Weights of a small transformer language model: LayerNorm before each block, no biases in attention or MLP.
MLP neurons of a small language model. Each row is named by its layer, matrix (up: input weights) and neuron, and shows model dimensions 160-255. Each number is 128 + 32 x the weight over its row's rms, rounded and kept within 0 to 255. Numbers have three digits each.
After each neuron's rows, "fires after" lists the tokens most often just before its 100 highest values on Wikipedia text that the model never trained on.

L4.up474:083081107078099185114101117010162095158163122065139153092106190145164143090140122150079154123131132080148137103115144139160162139135147165091128135177155171112196181121173183111094074161152094155133100144121123138143092148066138144121169133149123124171135145138018093141104100081067136118
fires after: "p", " a", "at", "ch", "ra", "r"

L6.up916:117186109128150142090146131096148149079074152084134106116138149140168177135135069098087098162136120142114114152097102075167114141091140097131124142080093132172085101124140143178174085140163142108100149203169178129144092210139172126175121107185157149070062139154159109132107172119141106129
fires after: " one", " Dr", "r", " some", "th"

L6.up716:151122118202131153150128191124145148104121148116054082118135166117137116151130117094160117190107169140091138145159164169165149129159136144165064198116102134096110100124085116114120145087134198083164073132097115136089097081168167115152098160148151168182151105167076102120139124158165135132
fires after: " m", " M", "m", " e", " g"

L6.up801:105118113105132084115125173145181138131147093145120156113136166182095211114082101107172126133143148140120137076086139096150121128129122125119128153142144155154070096114142121171077124151190101098108177081105134134164122051130133146166159142133144043093131154106191122171193086144086197153
fires after: " the", " a", " former", " S", " s", " his"

L11.up855:128094157140094068162093112143163181094149170184201073058131116080146132062163115125118062082149157041121086150175059122131109105114108117145062127158161163097173090138142108133140111095180138181151169080163119123181140097179086140121125171144141108140106079148078102091119132160104111186
fires after: " |", "|", " D", " ("

L5.up495:165135109087093116084140140148138111165171180152120169081141125118142109099119125145107169138093137096132168144162150141152105109112157119063084096162109160135135108144139087121089062164112118177119141163129161123132186132157138162067099104166114090154138131153105102090179110144085089117
fires after: "r", "er", "ur", "ran", " sp", "b"

L4.up984:126137099147154158141168174129157177139126125086150130107117146111114095139103119077132152150113080128134173165075094148099106112114168103028094120139158147160134099083101179106104148198145150112173121095185117080126111144086135171126098128137151091144129108107204139076084038118142146193
fires after: " P", " p", " s", "p", " d"

L7.up532:130125138092081130146069123164129138175147097169185137109085093175152080110132196149095148136148141119120175085063115099100142158112157097117195125117070150114132140100073123135125174156162111135186163095170165129170195083040128098162120110107141153140139111118107090108173135068138136135
fires after: " t", " T", " d", "k"

L4.up692:116105190149172103136080175191087142159177122153123144133066147149145139121100101196108146146075115090140136087128118118127141118118146101085147174125118188145067054129166128114151103127145119095107092122159153056150153184143141169120040143028117132164126122134159102099125124135089124098
fires after: " v", " L", " s", "ict", " p"

L6.up371:201176121134143190126154062155163083143112135061157136107144131108133066157167114189135154140084113144102139163156051140092128066164160107070097075134123103139169042129112186077119213137077095150102164110122118098150168140150113082138104151153127125129132150114154148145188148095192077095
fires after: " \"", " (", ".\n\n", "===", "\n", "-"

L8.up367:143151166129096114099077159111161164148159138096103123117150123098143105125128135174104058129039096106142167144178109105088116135096182140150108095156114151142080124109160156087179178111107116147109125121133144137161150181170074061186109141091144143139049165122133132166075074165121135074
fires after: " ", " (", " a", "ia", "al"

L4.up255:094114188165150103211105154133139089066145140115152101149223130145106117113148074081082128103141084072099140117161084176112105098132161090171136134160052161167121129119156130066145145150120128110128135164152106169129095204109159090046149064156131154119141168100132141138113125082127145136
fires after: " f", " Party", " ref", " Year", "p", "%"

L5.up606:106130165005104064095109155109166077144124134074121152099127116182140156160119147119101156151086198108135124173105137148059177133119106128119112120166141173142106114120130129177125051092141147122155159110087160170107044093114085110146105093144130128152129141146097108105131152121086106128
fires after: " per", "at", "p", "en", " Per", "up"

L10.up792:145121137097165105144127117145109123173104163134160086109115130176191121089120122143129128161127144016123096194137097192168098107074174154190199161154158179129071181105115154079152128065133092125161096172126063119150089132065080140134158135155155152099133148105114163119103122104111134068
fires after: " ", " the", " \"", "Y"

L6.up858:135089139138116113142131123127126112176135142093034105130171091121127137152141082143176133173118133099054124132136140113173124130131184116050081099093128164173139154107060131139098163137102112077093126139209091175086134097065173143151133112144069154118116147066092139069122176079123159145
fires after: ",", "\"", ")"

L8.up950:117199164138102103123164088067113114061141157130122133201105149075153132141142147145116096158128067155101123170156131138186151134087125126173144111188162106058090128111122113162133142112126122115127155102099086119076144080121140128102105140121134137082100176091147180113129104126136166098
fires after: " ", "field", " B", "\n", " C", " Gl"

L4.up354:091116083131151058119102133139151206087148120107115106085132139113098167130111033105058160119199136118101144110096165090172096139144160144089082113144140125121156091127156108163123124129108125125128130066129095103115155148142101121159121115163099181139187145084108100204124132025150138155
fires after: " S", "S", "s", " G", " s", "th"

L4.up517:037172164216157125158146123088106091159141144117165096127130112170120147097137101146158093099119111127137189082065111157147078152050134060150114110080104121156098085165096197094106147142096146136181167133125101153120154163112117129121112140108140147152138081133124139151168116093166059136
fires after: "on", " l", " pre", " part", "e", " commun"

L7.up493:165049141171103153107091135121141159129080200124130139097122145092184149107136101156088103185106154099159147037229117140104177119103134136104147121131169098157135118088181081139173124114102120114153151131161119098134157155152081093153109140137115142141167166114137110121150162064097090085
fires after: " V", " v", " Res", " Re", " st", "f"

L5.up47:113100127122124129099148205132135083158071202117108102125159099121120108139150057116077074181115105102118142154102066126183096159114198159128121097058176095155155142166178116175129162143163119118106156109151089128171098143080123152137134089167147092129120036136114154095150110114108156114
fires after: " was", " is", "-", ",", " were", "ays"

L7.up609:095085135119119146149128214129103145109139168119162131164168062141148051162151130147096076157165115110133147097118170155180106147115130150113128036114115152169130089129140164115080135121094122132114150191117085123146119112091088096086105085114113124170124107084130111114116098173196108069
fires after: " was", " is", "ake", " be", ","

L4.up259:127079140135181099165119102101207076149129144135141130073182115108146107160114059104091105075111139060056121070121171102116139132083107170134130148131182122098159155124132162159169150148129055139106159101120132145146162130116191127092136154139118181103122156129172109136095154095125125121
fires after: " M", " re", " Re", " qu", "e"

L4.up782:135170117168107170120147175184169131134108170119136117170152120134176114153142100140083122185090103165125095157138110144167121159108124063142117110151137217150137105146118123152144094163130143133177106066177109156090183179157136131137127156123098202140103148172161143101100134132159176106
fires after: " D", " qu", " d", " dis", " N", " s"

L5.up295:095159178134148119091049090118138104118170132180111104113126141124096111172167054109160105092155134124177124108163158107151146087128171181208147149162123147063158090115177151093179148102114091190158117102117166136125111177113150118151181142083130175129121129120179169144189135068149125087
fires after: ".", "p"

L6.up530:113184150131153190184151124159118191114147121115148108136127136159160163105098174080164108122134114109173142106162166148173158074128118128138094119181112084060134082191115103161104109153062115134137134093156136149103083167175063156151154137142135065097112187162177146114117128153154134173
fires after: ",", "."

L4.up502:152145080106154125136167122095164160042182210172103109129134079171110077170138067139112111096165124137119151176147138135108136128108155125118137160150110154124193141100101146137157156107170102145161118080128090162082167103102131074130106128140153188096165123145131097158109091137104133135
fires after: " S", " s", "m", "S", " M"

L5.up513:093125109137100083135123099132150107031083131170085154113093135173110125177148077108146151127098157121126128127115076129162114112127124073134079151160115124153096079098102164105130149094128123102123129172116142122103150120137183111163106077105106165116121080119115171166082093075141103119
fires after: " c", "er", "ic", "c", " C", "eg"

L4.up171:117139125149058126174101141152177166084170128116118091128088173105130118113166162162106120164072102088083097135130078165073090094079124098125117095174131055153105132131124190120193122149126172163081116100183150182166150159112138101098131171105127187099113155151128181145157083170187164148
fires after: " f", " B", " bro", "ed", " G", " J"

L4.up543:102100112122165126141130146050181153112132107178165103154147110158107169100129122093167141116133109121127182101142207084113114111137128193154164045110136124137102116160142137151143098103125083144044148132080142169112106119167119135128137095120152110121127073155119121167186087095117079148
fires after: "g", " g", "ag", "as", " G", " B"

L5.up475:180167142176120094144134157157107109152093141139165135127148144107138149136117135121126169193116159147132098118109127105169150092054140096097115147144188171120100141148127103116079140147137117182172089149180149111122096148082178088109081161137122080121127129092079146080112155171157119118
fires after: " ", "–", " s", "-", " exp", " ("

L4.up630:103091140123102126139139130129154185133119111138136126133101150097102143159126042158116110117129140124095130106060173159174153140148119164142012119107151124116149154112145141107147142141178132133141121107113089143110148137113105108153112134156179181148186161215128167150090153094122118092
fires after: " qu", " M", " pro", " m", " ch", " W"

L11.up396:053084148152108162108147120135140166122117162085049088112157120112114151196170106137124138177124157077120158112111117134184134146113092122105157184135110096125099139119150163125140147146162143099117113108081102168120120138060198178145149165115124100080123163121199085144104122106180201134
fires after: " ", " c", ",", " to"

L4.up534:104098075127163071168084135208110164087082192187140147099112111114115117092109130141094136134178146144125159073091136143128082090135072114115153144141128162173141136141143143092073100110089103163090109086135101134140191191125140125079059109093058146113096125132126078158142127153179177134
fires after: " s", "a", "o", "os", " S", "us"

L10.up120:176101125163159129108092099146149190134148169159130177165090126104104165116126161128185152079095167116161159128114144156107178093157052173154108164174157086059089100136155143096150107140145163176136111098115170120113126147127097057154126131143132104110139181142150193132149223093161108123
fires after: ".", ",", " h", "ed"

L4.up179:133139192108103140127147100124170153127173170128116131098151093082116128154208129124118142081107110119102118121132150124138146100139155081070239181099132097126064108145116175159152062129190096136128109152148136164131128132145132135190125108116124173153127149197171186150169115120147126150
fires after: " B", "ag", " R", " number", " Q", " G"

L7.up61:138129126155112078146123158106106167109165167139109074132150111140182126099105101180094148128110075145183120103174073089142139121124132146129135134127153184128022124191170115076181160127115099107153129085167114124108137078102123142149172093138091190128100178095138184148109181096100178142
fires after: " ", " (", "on"

L4.up993:117116165169070134202105115151096118136091117144146088157106072157084075078124142089106147114158100148165144076167121160176123079152109108141096207133110121184160120165106126060181162101132102146144148119142137139106145136098143081157128141141105149134148123075159098172163150140169152040
fires after: " t", " T", " met", " exp", " p", " ent"

L5.up439:155161118191121143147100147158142136085121095118152165113125124140104135124173115140152092128152116095129110147156107160105167124090116078167169129101156195164111074135121116105115156116107118147086087125137112132079179136148164210157111170111123151108111070073142170149173122123161116069
fires after: " l", " re", " d", " D", " str"

L6.up946:119133129118113109170039137155142168122130141197111153139090152132156107139155112214088098120135112128096140192144152148094143218154029098101145187181149049100167149091137098153127116137126080139131133101134102155153157131090051141114136139147138171124087109133108063122106140111163088062
fires after: " D", " d", " At", "ip", "b"

L7.up698:141152159195146168099169124147148150125091091113194159114076161117076127140088108116138104124106072159095157136113124170080120052133128140171121130126138154107085124079147076094092132084131074096114148108109122164128124068146137124139115111184210150122096139082158157150147075142188145145
fires after: " \"", "-", " s", " N", " p"

L7.up464:119101152169112107099113081195107156137154083139115075132092130113134128066138142163114108166122175155110116174141102138116137138144087159134192157159164151112154134127145147150115126097160123117093163132122146116153101120122103129095079121106112143178107093127168079134119088132111034095
fires after: " d", " D", " re", " R", "D"

L4.up936:129098121117107096182106091092110109138116127131112137093095150145136122096150119133119132087104137101154171093168162175149155137092168140065122133134193128151146170113127160124172121142094091166138123083062114168131131124169076142170092082145152144112176091115115144053175125135189137071
fires after: " cap", " v", " p", "e", "ig", "f"

L5.up388:120112154171157137087082113099125144087149119091063098162122148073192126090117129075155143130106094127131153181153160130151137103130074162114099145126110101085151151141110090139100171083097105115093128171078065166216150172096123088151173082114152137099125126142094110120088139141151191136
fires after: " f", " M", " St", " S", " bro"

L4.up554:134149080087148136172211139165121122094133146175141103119166131095157116121088114139140055192105151144071165124179202153155044146114168091118148132058135099122129164057099051077111143160103121127159181183119150159113146109141080097054106131111083150082097125120107115142127083116139121106
fires after: " R", " s", " sp", "r", " str", " Sp"

L4.up590:174131149092122110166167093043148107199075103143118038104137158092124126143128113066112063093151187143125095100090164126150166129093101123102091099088161188124105077153150131101105187158133183127128134114115089108111085098058133090147162075156098136098124133192120063150117196112168162155
fires after: "um", "im", "om", " prom", " comp", " M"

L6.up736:110143208160119164123172095122079158098135158162111119137146148099172154125094196063142132108126116116117116116101197068129133134115137157144110147157057130124151065090131168206115103150123130167138160099160118115076101186137182169183117162141126161177119120125112118146104137162123117126
fires after: ",", " one", " some", "re"